Part of a small language model's weights.
Training: a variant of Muon for these matrices, 903M tokens, 13773 steps.
MLP neurons of a small language model. Each row is named by its layer, matrix (up: input weights) and neuron, and shows model dimensions 48-239. Each number is 500 + 25 x the weight over its row's rms, rounded and kept within 0 to 999. Numbers have three digits each.
After each neuron's rows, "fires on" lists the tokens most often at its 100 highest values on Wikipedia text that the model never trained on.

L2.up2208:505477523538534528478459485529495486535496530532534497522525478494485471527501492534492489528506457490518478510519481484487524516493495497531511516475519512491511514473484549503500458505471482508522515522493481518531502477514422513500455478529505483499444507513490467541477465524495517533553481512521547461462478528478483482534507523516487509511516557495534490468492514486520502501462497482487495475511525500471510508481480492489530530514504502502517466523506518482506486462506492510505407480512480496495473500501492511521474486541484530524496545477517486509493500463495452481
fires on: ",", "|---|---|", "|---|---|---|", "n", "ra"

L2.up247:533505497520446483492484502525499527485527555498503490522504560481472446488504519491519497491518472487549475538459519506483554457497471504499487469515481551496506520501516457526554535503487487490561507536504518475510494492510512496459523469503520534504521463503486528498478519495478531517468501464509479465458486538466474503563512463525456445496535506467486508528526480508506451496525496515481484454509509488504549494521490501489534539520500471463474470579475496509500503484491529493547480509466495523455488463503441512513522450499459549482509502498542492523514536504523489508
fires on: " Le", "tur", " hard", "Le", "ric", " x"

L2.up110:501468515493527495449487484478487476530487535480493524520526534505500506513476485478504494498519499500461558509441530447499503511539508493479451469512518532502504551538486559530507516496465520480523512500468491448502501505484528504564521532475490497588523466490507505493466494454516514512510504478497513495460438518520452472497497468505499490547493490447521536506506510446511476492505453468516495489502445509473500535479484519554508478477482489514532479533507486512508498448488472539503494524513466479468493504482530470506559494479485528532433471460484474498501496506523471533
fires on: " Di", " dis", "ni", " Dis", " Uni"

L2.up398:500494520473514543473551504525496488452517503467508520542468539497490515464498523461532506487485516490432548535550497525528516484520535491525518483524445457500492477475502498493522459504469479493510524452482482490502505480495503491540471490504486506482526515527486535514461502501513543492467502510505513498496499467500508448501506505489487492468501533537496478479516450501509514492477473490489422523524484520493503489495469522500479481517461451479496475530490498549477539475470522484495491509488511455495495518528521498506512480484463546517498484478492474502496518509479515501
fires on: " went", " at", " up", " go", "prop", " At"

L2.up120:455532506466509495472510519513497502573490531494502520497478518479529489492521492483468543529496536474498511469516510490491473523479505518509524526522458515513465503526502492525550464507478508467485464480535503486550521508492486504520506470484495491482512486508509436492562513513503453453467503458499547511498516464489469487485450501521510482507420511543525495503466494527493518534509543508544461511509445538500533518523496494515511526495526514513581484489509486502479496495530470489457509465486507490462522496507491486480490478494498495503463492476492453489472538526509484479
fires on: "te", "ir", "ence", "ine"

L2.up280:503496523506524533465520498481474507480503512523488524515480519447484521545482465478491503504514490518490511493497476480508495529466489511500497515499475493473511502467471495510490467491521463451525529542466477484506492502536471504498478478501531476490518492520509534548560459479531465505483506495490453511494478521431483476480535494512462491502469527494504475490520450487528491479433531506542548492483485495481435500491471485519474489515488458496481489490516442526485500483457466491508543480497482501495507530457527517469482453520477516493529501520513497502505485463491482510
fires on: " L", " Li", " Lu", "L"

L2.up1643:476517512466485488533477508511520470491545523523507482531475490460529440482503537514521470474493496512505480533476509465518455474473527503535513508482475463522459499478483528547495492514493493465541490465507597501504501512515533497506505540477496499499465496549482546532461533506475504538535517518525509487514521486500448480503463488490497490491519489580523465481486485509488507492537498540536512467468446507519548479498472506474497497538456429521500467514500493501507485531436499491491501506483510519495476490505508522437494517507505483493483458522491489512483483509522501511
fires on: " it", "ing", " he", " well", " known"

L2.up1571:523528481482551519494529501545465503523504523501499518526499471469482537485509517465507496491533509522515439559515524500520483492523495478473495506505501504472560493517482471518499512523524537531490550511490498508485474482510548537526486512474514500511476502475490461519566478483518499481503504477501519488523500514500525481500513540483489544514493544518488534512533508450502485505521504500505495506512513510488509531529514469491472534517492520550509481539500520510513545471485502479518494477455504486478495528488508547482469486493467476530508509498503495450518520475451466501
fires on: " that", "SR", "in", "B", " against"

L2.up388:522539501486466499526485488467535493505523500512477505495560478492465530509484570457492490495496530484476506479490506490491471488486517474551493515472496531534541526521481511516513475483560497492541482500508505504502511491503477487480492518496490541476447550507542487485512473450533521497511471501504488529545475530514511545493534506495518543463493491534482481489516501521494513495490520518498470505485501521465503490483552536504523495468535484523512490465426564522495542534456539493500477527521521496477516486481505493485499505520498484488523566528478479494468561555491516497
fires on: "ym", "ty", "ship", " power", " Union", "um"

L2.up4:455549514529500497518478531518494484506472498524483450489468538526498539530524499525504501525520528504487474545475567506503503509453540467483520501462493485531487522535509529473489468482514547514463520499515511488513542507515524476521455516508517517508524461468440551470514461483528493499488533485513503477448478541439511463536475496528467521505510468436509523485534488495489462499531501493482529549520534492553500512505518567509476519509459476495536516498510479529476495504486527482514483503480528519497508494481541493486506488480501526505476488498492517513500517493473500470
fires on: "ro", "gro", " Ho", "Ho", "lo", "tro"

L2.up1170:478536514522492525498536528528513497528489529514486538491517511498541519492506509497514501514498516522475468531481495522468524491487478490495488528494473459499509554522483513530494489509548495517506506448471493479470494489455527485493452492509514488522502522528477510498507529491486503510549523492511486494531479436477456479485570509525465431476526497461512500434559529484528466491527498562505539488508450502508489449505512507469500503486562526522509468505504485493544542484434524506519464478497505506480523517503474495516479537471483491511498512491502478452548505499462520481
fires on: "up", "de", " De", " Ex", " du"

L2.up67:468515538502513492529490485542456512513513494499509520496484496487471504498527560501516476496541514529490512506502473496489502495497521452488522478508470483485467481488538548502497474478496475477462522482499530478522512491501473507501497500515492498474487449507492539485505521509550530497495494456545479502480442540518497503542490476481486514485529464488526527482469508510481452501532481556516477488484474505496505462505476500526535461538533439476524523507543496527525553505454496547521487545506498521443489489470462530504459513522503475479500507473489492502488493495542460461
fires on: " con", " even", " Con", "Con", "do", " Tre"

L2.up510:481452497443508465519524468530497480555493481478547495509470517476512533470490534497484490470512502521540495522505471532508522538485503504491477490519491467439522515487512502585490474443484480524514539467521475504454476491485480505526523499511482491493505482485485477482468468516510478535522497511489505487508539451485463505474485520545525541520510515457534487472479477513506509481512468456529468495471521480504536545504488499537485484518487488519534469479514525513504558493472482513505527511481491496519486524459517497529482521488472507484473455526479467500482509502485470446
fires on: "---|---|---|---|", "ac", " dis", " Inc", "c", " Cor"

L2.up451:518506494461485518500504509500472511509433521480479500519488484498451495508468465480484515508517543482453522458498519545543449482514547505497522488465495497493489494441507498473495497470485461496485496435521507499485485490540488476509468519489510484516514524502498463508511468500461478468485526432478536526537496470478518488501539507522488534522541471467497494472539483491467552481426500467544500464523506515493528505484474512524507500512485510522562529449480502529528511483530487463474519476460523503516506506456516508531484480462545519478528514498491505484509539496547493479
fires on: " out", "har", " over", " short", "f"

L2.up1352:504470550499452498479506519513487514511499494487498509465490548516469503559505449496539468493515534517515513505497525490506499511513512512480529469506528504481501507483476512513490465475511491540501541474512476517474525484528471538546442509515547466481491480483485488528483529487559470494517500476428490502497488505525507521498518489516512492502490474515508506507479510504463515489513481484567529480461538531475510507471500517541521491467525463473505496548513508526491509543500473521540546485504496462497509503523565490504434498502520511465463557505483447518495474518508560495
fires on: " house", " Hall", " House", "man", "]}", "ler"

L2.up1679:398452460520545464545479508462512505553481459498515498480519526465497507529521499463493495519512498508545510498524557464564526493486486468496508528510494491487508486507506523487523488553494526492496485557519526502527494515542536510485510543518517486508519473504513531487481513508521450498518476486462495475503522519497479513479475515511437517452485470457482521494459475556542520499483559498492515545495484496497504503519508537484514499485494504477497482478506491529442479512478490462486467514495522450500490506479494473501488533488497465491501528515497491547495500510468473514
fires on: "tri", "tur", " Tur", " Sil", " Han"

L2.up1403:465478556512520506498500457457514470528433483508497484487538495566503471497448488517530503489509506500506504463475453465471525499473514477483505514480516508494522514489524498557531449483548479465480477461505483509472491497486468517484513549506496495489496509481508495507546479487526471465515484511505483491550505531475513520538506537499494505509475535458467472508463454467547562533458526478483487542484505469461515575516501498501482524493517501501533481498568496532506524463505502545498454492476521510479529499500498485484510516521486488535490514468515510523519506482480462534
fires on: "lu", "ook", "ta", " but", "die"

L2.up2243:498554534473497532476472524456472499509408490530495465493476496489534517493536492469487505464531498494509530467501531489482497538498528470503491481535497507523483486526514468486510499485550483518466433502517489504480504474536481470481506472528529502508477519457477536465526546507530475479494533476503492509496498501503518509498528498521508509524479498486522497527506494538478468507511498497508515534505505512489469513501482506561431446477506476484501538473466469496502520510534571510463535503470520510566485500524480473470457508533500507495535537506483439533435513487505483519
fires on: "cre", " micro", "fo", "tri", "line", "foot"

L2.up2226:473478488496444473459490466486500477482469514502520507500479506504463472499491487490534499485469501557501516523491529501518514497525511526522483497542525515517436514508498474499454508547463457444504488495458520507533524482463446462525468522542507497489511473453540463510513511460490510500462517526499526525482490465484556468506480477492531490528492491525516509489500481522506511518494542534541502525546478539482464491478503475562474500496486510522478522481465493499450506497490523462528537485527548495440479472492517461540513526495501489479520425522539488498501569525509480489
fires on: " in", " of", " Pa", " Sc", " New", " Le"

L2.up2201:455496475496485525454477525475506529447473475543506454494472500481484494514545473500472469543498532477468530542500469501475496494487493486497459536519468485477477543499482506520513447493544504530556497491539520472507498517494515496474518504515530495484473513481509526523511464545545504492497487425473509473512505512512502492526512533488493534489481448508454497465534483511512524500515491463480516493496484494502511454450489513502462514490501464481535507454488464499525494532455479440513508499534519510498485506447530463439509494473479497569496490497479503519569484487506535502
fires on: "w", "ew", "nov", " would"

L2.up484:512519498506529525531488475526511489475538539503494490455478525520502459502507523476505492536534464484455510507519504523496478504530478507468534484475504457481496505526507500496500465474482524523523483497542507519452520442503514464497476517528518500479534519514489521512485499452521499490476478527486514483529492483489499533542561490528545505518503484443494528516549482473554498499539556474502505464512447474463526511487462520466507481502472511511445528533462513495483478564545487515521519468506523499469493473489472473472516503537520485534476462529489472500473506518526501484
fires on: " as", " St", " from", " Chief", "=", " Cross"

L2.up1359:522542527481475511491492542462501479492476511514467488484465531496509488506471476467506511517494527493528531476501480488530523525549522508476473519482508569500469497517467525537514505487534528504527504497532471455561508492521506517522491481533516476520477521536450522487514501453524499464510498472479525517474452508449498470462490490463516498492551511531509488471500554481488464456534454536504522474480513515492484488525454508521516508493513517518498527486497494492486481519496487477520543511505539500475501539479508497487528489509516497499483509495515488483526501476527504500
fires on: "-", " L", " p"

L2.up2528:508465506460508505510500545528516504497528549532497522467490506530482520518530471516510512538475566439498489504521505519502490480496519499507453485479519506512534522491508456447566509528519505526534467494494503490480485526506508487525483495469502517459503466496510490467519496507559525527477462469464446541487496531446564519521544493486448511504491518444489499487492461484494482535483461496492499489496528513523530510504536474521482508503500484514515474522542503488562502515510493510484488507519458518494495528481474514452484489500488551477484522485447503507494502485492509488
fires on: "up", "ep", " up", " Am", "lap", " Up"

L2.up1906:549532475496510513486487533486467521508530504481496518519474459511511481489511470522491495533540523514512524484498489471475508488531536491508523500533543486519496485510521506494523524493472491466512471509560449513516497493513496488531523473546497538538524525495545481486456499466482536509463496501497461510506486526489460505522514475465509465540506480504490506478513458522526490500467489493505469510580487498465503517473488491441478499442503505526507470490482523539498528567534439484540472538523527486541461527498490532464478491475470468479519480543497511489493529482461506562
fires on: "ran", " run", " running", " runs", " worked", "ron"

L2.up771:488473504484466521479496503486504469534518512488462533493488526484522478487477481523495528475485490529517484478465455479482551514502502515514472496503516518459464485475479501497487482548462473479535488476542552503532521497499524474497474474467487491492469521497519513489513479509495478465489511516468507508468529521525520494511473446537507500465530524521504488508479511497513520488482528528475495517486475482501499477542541532498469523507494507489517462478511498506544503514525491506504467513457515549498495511479508497502527492530538520464513517505525495463493564522454512519
fires on: " ", "2", " to"

L2.up1599:503443462503485488525513466526495495528512514541547498541538495478538536490462505522476455528504538468531503456496488497509518514471566493505507515468499464498480486509522499437493539492547474496507510500553484514553417471531495464508502528496530511529515488516471480460497516485497533523500486516502496506534505492489527536490507492535508507517520420482480490493477462515488536467519502466474547459483439466454479538513505534492484478493501471482490470516533540504465487537513560510479454494490547496512487503517468525494488503506524532489505493482492530449504515536500497492
fires on: ",", " former", " previously", " later"

L2.up1970:489546517461506507518511495486502525487497481517501492509510519470475484455502499476485485507523539443511475487469495514478514553487522539478457489577449493527479517495457461484527518499499472557498506489463501461490524532507475495505532515483466500506484474506536517559479517483516499512469502443471529476484521522503482521529505514519559498511517475516505518516518479510511550533486483518423495513492515505537429474518487533503446494436523534508504438513551538438463523496480494457513550513514488489529533510568506533550493497448500517475469509499497471491477481471498498529
fires on: " (", " A", " this", " are", " Goals"

L2.up1143:510524503498516508468507510490506499487519503539510466505497492495493474490469477470495514527456501508474468475468506488507503486549517474511526530454507467518474517512456490470502515510508532473493528527527476491541487542512453476460562472507526513504503496527557494513510488499496493470440494525502484517466508472494490493482486506498490479495499523527490455515457506504459507487508499516472545493505477528491481488484482537474501472490495443506528509514473482478513483571468476515471522458488496466562510510511525552491434461511520507466515481514543478484542487464533463495
fires on: " he", " man", "|", "man", " written"

L2.up354:491494481533472487467540486510510495539483535490510514550491509448552510534446509503484501493433511516475511485464526482502470463495497524508512468519492497495479503509521526470517537466540497479507484512488516508512474502454497493478462497469518469510482504532495538523531475443495564499510502477515488470499544471513471516500499503499510466514462451497521476494473512451478455543508483506500560543516442522526543485491535536497530514547483514549510486478484526516471504508485494460536486493548458489511523515508486527491474494467527532477503464487496462478520482502504526490
fires on: " so", " but", " However", " As", " however"

L2.up1107:515475528475488475517487547480532531503506494509542509480477528487493498496467493501520485480515533462482488509517531506479510539476482520505540468489496531433483574518510532511533477485475497503501485503481506487474487511479482508489484510496529516498490496531523533534446499523470530515501505471519488485496496535486458501539499466518496513474500473449492499511480518454520471460529507496491530520504545502463487515508475481532519521503508468500477509503528490496523495538475503539503538473526531491489494488492464487496515543485482487521504454510512505524531533493539489493
fires on: " Hall", "H", " Ha", "he", " he", " built"

L2.up2246:480488503492506504498509459477499494507436455524482486530495518474500503511521549560514544484509548468544523488523529507468457476499571503472535480480468473468502481517500508535507499481505513500488487514455477468504497532496503523511519420459511483488484523523503512472485454464484471526538487500489487502515474528504438539567479498495500516478504454474498476503520423502508483493489498467487454499527465502499469479494488541489468455486510473517512477521506490533532526501516548500440538511465452499496490527476534463509452487523510477506496503514514487469495501555495546510
fires on: " between", " located", " with", "ja", "ade", " episodes"

L2.up539:481446511454487524453530492514475480475512480475475543486517518485490489547467555516509499526518504472550495506533485474506533496469513514492492495494466518458478457474523515500490470462526479508486509516494452480461474493492465491532484493513495499508501494518440516499479521484480459494467519500474471537485472524468507495543488508532495531562521494530499505531512510534477501443478528532531553446490500508458486479482472490474478474512473492500507501468501512493508466535474509490502462528481516489484515503456521456516534484500495488506440509516512487537505489529446519510
fires on: " of", " with", " ", " number"

L2.up1493:535463560563458476516477500496490515474481514503496484456552473504495482479499508524474547535510477493484534475505503512487518500535543494489509503515448472495470508475500483550518507492550490537524497500514487483570550505513514504547516508495547511553503502535506499465498519455498517430475526490514517485513512500497477476476502515492483461487515516514534566490471511499491522493501523463482499506469484469476544476542542489476491515447524507512549491481480502524482499512503531497547542464483499446478538523479496513508477481491504489453530459471485493528522515514519511488
fires on: "\n", " and", " Company"

L2.up1293:503535485480482493514454470468520495475446493451504514464432479491486451490524494488487519493486515514519504456507530461528515525478496457542497485556473457455471507527474504525457470504509495525483494483468512538515505533557540510496473529479518515508492472530480522519484534499504467462475511513477485497531520466470482500497475501489510484516508440533510506506535477510496503462485499499489482517477466478554489495480500497528556497508511492565510555476480522471469490495507507451469506449470525468564452528486476505509480490442510521505500517474462487514504476530511526543
fires on: "ha", "s", "A", "'", "aba", "th"

L2.up2024:498512495504506497516522548485505456525482495508498498492495493479537524490488516496537517524467454458486463498490479538479505471497494512504521496521529509478501494489478506531498504481518470494528475504483478463498475508472520469487474493504539497444531468540533502512504563514481479500496489513524520546495475528500529521551524476485505499477536489503491490490481494516503511492509497506510528501462481534457481460495482520540445460501505489462480517496496499524511490489508502530512506528469490487457497475490483480479524508484534484486464531511441462536506519497455485524
fires on: " ", "red", "ries"

L2.up2210:524488495474550523546468502488470526462491515534509504489463538514489482536525518489466528494529504501499511497510511523511521529469542483510496505460500515521534479473485459543482556555521526504482501435497478509523492539480488469526455456481507495465528478535515527512501507528513512490484529505463480449510500501501518496483479496571500476436525505520480476482500524474503537497491474514481491481463508476478457519504504500502498513524539497500511481485502467459463511486498499519494491524447511461468514519496535496452493450487472466457533489513509528513495456509498480513
fires on: "/", ",", " ", " /"

L2.up725:521496442489490523468495492504546528517449513498446534485454458509515457505530553496486539489515519483526499513531480481523507484497484529484436479459491513485491509527546501506497512496475508499490484463498472476531497511529464502520476467485555478498510519489517549503476471496518486446576453478507496489502498482525524520553474507482454516453479487495492483507516504502505519488501502452527476511462532459522509510492512533530498527529494500470501544480503500480529565517504495520520576466512519493492520500489489474480500500496480493495491502530495496499451475525493510527
fires on: "th", "l", "bl", "cl"

L2.up1810:496451480484509501476481535506528504522506520526509482515498514499516522511500513476523490470500479500471483550496456516512472518524513478512457543490434541494509515477527469520519463545540484501513503532487510488509531431459468500495511475486502487488453520528520484523491443517471515481510485487465493474472473517498524499492477460489470509495453529510490498476504530493487526465488514477506476536478494526509507502504446517517448502517487520474500554457509500477460488478498492482514543520508525506517543563478523496484517466456541532476511521511513532511538458482518502549
fires on: " M", " but", " P", " p"

L2.up2042:497505500489467471502516481493493477495487484492490510476509488491516512514515477536544492505474523513496523519478471500449499520416495513553460418526545509508524537527469506476517503489530505482519515494455511501496523499533484495468534529447540535531515480502510479466505481484497500484494514491497495508489508494475463451530488550491492490493485514485512517464483543477521516504490535471538491508531506496527499499513511530544539487501465496512468481501539479548468519513515506491507489545509503524540493490487513471538499424481516519505537491516481495549538460493495520495
fires on: " who", "_", " for", "sum", " he", " she"

L2.up1375:546473474483546519489522466472439490497516531524477495512541475457462505460447521480517519536420478544525483541486492497459484488493499511493511475478522485481497490453516537497500497484493469451525543543507480506528484495498509508455484532505517513505480502485484554485487492461530547535477499502501506520497490469494492482534481515477498499506543515517462515520479525460490487506517484522532530498533459477488471509517493508515472471460477493500521488499499518479537527492497506501477484523508499499481508533491475498467515500504510441520502468484499477494474506515493485541
fires on: " f", "ad", "mm", "af"

L2.up1349:462498509478493498493514515473510457488474536509540458492520452520487506502500455487542477482488486531530500465483505460486532476505446554517470469526474490499481510529510478482512534486504510515509514500486465487495486449528465497476475516539515491546546480502519529526481486463468477439491516452518497499500560470499505500534493492520486510494474489522506502513494462536504484502476546535488530502503504486476514535496490461492521542493502501519522534475519472478539502494513500461486461447505521539505516522493485510457471514510504484528514488437494474561531524489517545502
fires on: " Pa", " Sa", " Pra", " Ra", " St", " Sc"

L2.up2539:469507474484509479470503500502448484525538514480493507502499495517478497509509536518507523494528462466494514495505474513474518493501499549519504505527524473470496458495478509514489515492485530507510511499564496500494519520515510494529526510524553476440510520526564551460485481508480505474519531513475534494569469503521484483498528509502505456506521469463532453481539452471536493511493522520488504490511522461496515538500501491510506489504514479471542482521465499499450553492517482538504519476514490511525538540477509509446504499517484488522494539504471511498547497498501501509
fires on: " from", "″", " place"

L2.up2469:513517490492472507474537506495520490502489492474509477484472511481538498512506472470492484535463503485532501501495499450517464472488501490453492489528479507468467491528499508487497497445471454506521500499552476488484532473486528478515508518496501498516530458445454426490508499511518440470509521500522504492516507492496486508471496553463477512475469495538522476491490467486523504431542478474517528486492543523468447500517495459502505533495498503472453491491476544506535513479457439516509498504503491528484545502527512462475517527474532527485531490497500508488534513484469485552
fires on: " Car", " car", " each", " body", " either", " can"

L2.up85:502540502521453516504491463452492513549482438471495451506516525517510482471526500535535478513497522478493473503483525483485534519553537497536471475494509499438496503472436508529489528473561532497529512498483525517480521545470519516506485481526504508463529471508476509460499518497499482522509478494483527497469487543527491489506519517540508520478515472455502485532463489489514498467550512490452497524479522483538517505435472502551495503512502476521528529519523469480504503523498458505500475466487504488481476508461478497528533523480495518522512467512480455527518507470493492519
fires on: "ga", ".", " Cha", "cha", "ish", "ha"

L2.up2186:461469520523475497500467491501490465477461507519505497524480522502504474513512491524529507516519524495488469474503446514485535539491509492524509470474504530508469441490515471499517503475474464517480522435526506448516548464512478518533534478481500519483500459488517515526529493505511517486542461522494528516537500533503502522517521520510547512490503491497508543473465473542508530471507546479462497514504494482519525460487537463534472480514483510517535518504467504496500525507535485438495537512512506527459513486468514501528507533461513515469504507487475476526478523451469494491
fires on: " with", " With", " feature", " service", "With"

L2.up201:508513506555491520501474451497504509493530500498499511459534511515474513507482502510482494516536505459537464485532515508488535504518491477498510463506483485513508469512506496531480522492514468546492530507526481463507473499464528488541505487465487505524493540467502500446511508519527526507484500489481485477463508489461508537488530486493486516527534488483474521446483515510481528502515542520509515533520475486496443481520550464521512514467466476495516506499476496473484487460503460495544462501528533482499499510494510509470493524545521514542536496497501500450508550503453488511
fires on: ",", "\n", " double"

L2.up259:531513509485530482508542487508480511509496462498514518553481504481492545453479522545486511530489528505468501507449528504528511544499518520453495511480513495493521513469435500480473494508509486467526494521496475492553519499480456479520498518487495534515501450537488505544495501476526483512485528496514480492521499467491510494533522485501488438457514506488510466500530466497475475472504486567511494498460505517534521529476515507530473485492516501473505477496503511511500521525495440488466491487470527470486501528527495477486494507518456446510524518495525524491460518482500474461
fires on: " |", "op"

L2.up2342:483449546489552459490520471479535483517487549429514518513535493495485528492510507476507472525507481497493505499490508485526478489508515506527482563465522488531520516547531518545511485508491520480513502508498488511541529528488477526500468517489505538505513483535483477532489535509493526550495505451487508487500509480517462475481484491481545485497508488512438487517501470491544476466492502509504519521519475518488506458572500492542489487548474507483515497504508487513504479565497508497502522517474525511484466497519520530531481458509461465534507501486555540485517517524512492519
fires on: "n", "ni", " son"

L2.up421:498536490512492494540530477543500485528477523518516517471483508518466480479534456450494447535484462492513515493525531452458540537504540505564565495484499497516539516505477511456506564541459504485473493501546482498507499479502496496465483504489534465507528479443511504538464517457552506500477472470529509501503469497485491463517526486518454513495465555540498498496479525482503506509480522478504481507518527508490524501549461491481520493498525505529506479521510479540513509539489466478473506443479490551489533504507509461520538491475498557484532552492518508512514500503497461530
fires on: " can", " would", " same", " far", " body", " right"

L2.up745:470499460470466473528555429478509547506472493492491474500487426480487504505505487517506481489500474496539495531528520513477582537524493545520504509495461498510474532514514478511544496472500474525513519487480472482481483443527488474476469528469519478466510532503514513478472516488473492509526479473468493530506510508521493510516513476508484484490488508472513484483491533496499506529451516526460539481491458512496473535465523497487511537435505503507477477469510484522487501512489501516507512491486522503502561508488500497553492496515442492436489466484505535501516440503489488460
fires on: "-", "ult", "ut", "g"

L2.up1934:539488526498478557469483471505534496502491507500496522541500478504594455480476520488497487519506508500512512504492497458488478516486499496558482500520498464496473460521490495464488460507469487518442491547523478465500469531480521530513480524553499508533479492532445517488520498509528477454509476499506485473506523514477515482495510522475497530493498503506537492522506488515486465491501540511465490487460525470532478506518484521517518538507553485474496503467527457530494543490506480517488494462494522510491500476498530492476483530470524478482477500493493478519501547545480469526
fires on: "vi", "avi", "cr", " Pe", "exp", "CP"

L2.up1406:511510494458465508513502465521472461548533521473527527526511538506516496499520515487499477522477552518511495476484502497454482491495495536493505464518508470506506518491467503502492455533500477494496506487495450488502469451520498506498464512499507531463500457518502456466488519501500513526495493541498475496475535504528511497526497531507504540518457467513448464505532481517521490492464479493522548487452481482509481490532440490528504525527495452482480449475541516500516514489505477495543521487490464537475529514532444503507508545505520460528519521451502489490497557497468511496
fires on: " car", " Car", " can", "cor", "car"

L2.up935:478492526491512559473510503468507514506534557522497517487494462504468497484496484521518486485496525484505512512498498534494486514505494501499479551539552532528474439476499535544530512512477491519513500449506503497507494505513475502493483482505497492508506467478518481469452493520530529475509494536534462477499573533491538507447515475506485498513470505489498509470441533508508506505492536519527506494498518493460543503483518491486493490501481458487540490499519529516494463468493478514440493498444551493522508483539484488553479511567472506482514518504480528535502489502481538528
fires on: "s", "ed", "az", "P", "e"

L2.up909:468502513487474519508517493454509499455519480515444492519503505519520510510497501475542516492491570479531567501494510480526497519491522520516543497484461527551498435522502473454508457506519521503487500479478463518469545467533521506469492500462498493525473532465532488524489458467521544517502444492489514524535549469481504502500517551493512496494433474489508526525570493502434491497505509485459506490537483539495532466460492538501514505508483468485526550485467532539476499507520497523474525514487520526487509514516416511517498497531518510514492519519485480462492528498505470481
fires on: "ovich", "hi", "ner", "source", "_"

L2.up36:467477500511478543522467546540493511482558483515439478557501485468554518511501489510492452490507503510475541501476535495520478575469503518491520501506500508492461502482524498472529483484502499517473537518522453463506459508519495467516495515504542498480459479498538494504537517488541485475511486521483473478547509484562491479485521515492522479502476479478496491518496523538509456497486444521567518487506527474505550519531450544491517480507544460474463478464469496514497481529529489519489523519485495527497489486501446503488497490475560514460502546534527467535548538541516497516
fires on: "vi", " Ver", "com", " Val", " Vi", "ver"

L2.up2520:474489483493494496494526465511483501492509526480507512521503501475507487498541499490480507507507490503479530527474486484470487520469510515512496482502455549454450475481515518501501506510462524495507469502477452508547548515492494447496509507496463524498499530496485502522512544519512508506545501491491533489516531491470463479525534478481495480492511481514515503534510460469556502538449484507490473500482505530482523527562522496534487487485507514518521503508509517493553513506519513512534502532509493515506470506501504530531489486529509480529517455530486454504478517479491478516
fires on: " of", " began", " into"

L2.up1750:475503498499503491500465544471548484466477503482500573532515465524525437511531489528519504507492454501522527493512500505458483480453518506480502530500515528471488545539546485485498458537504491517503540478502529514488487505526492490506513475448479519570521521490490496512500470547498482525476497534454520523557508504513491490523506470478512510518557546508457548501509467529489518505459515551459493481486526487510469487512493484478551497495496477454476490538547493494519538526510500475509486522510476485500515491503495471572479478504537510468505507485513473505495518480489453482
fires on: " |", " ", " team", " at", " for"

L2.up2548:535475508482520522474481537510497476534492536512444498549551458486488493486488464506463478476503537469515523498506497493488466511491507511489536491499486488476479453505494475490522505519500463501503500460509492464525487505525521500508512521480479490507469489514502510514529481453582490517511475431507545482491478538477514480526501504531531524506494515454488498516453480442491517514502536492502490526491508465520515528561494512505494515504542496466494492506455459548496496508522465513533482470488485476487505492499492532503479486475509515456511504508474483491492519515472453525
fires on: " (", "li", "1", "cor"

L2.up35:514474484531520515511485491464487474497455497496513412556507544457514487511510496471543483533542479491522497494483493537537519509496484456517496481515484483537467492523465479494513489483513556506503508552471482490521489533502506495537513489501517458492472483505498493503531485457479533533482496502472505462458507479463502493506498523500516450488496491474465517510486477499504539541573428489472472508510458515493511522443522497497454521509502478511503509490548468522507515531497498499482513486478512511507499507483459532525519502487498494498482479522475512481520538512515513525
fires on: "j", "ja", "hi", " J", "je", " Ja"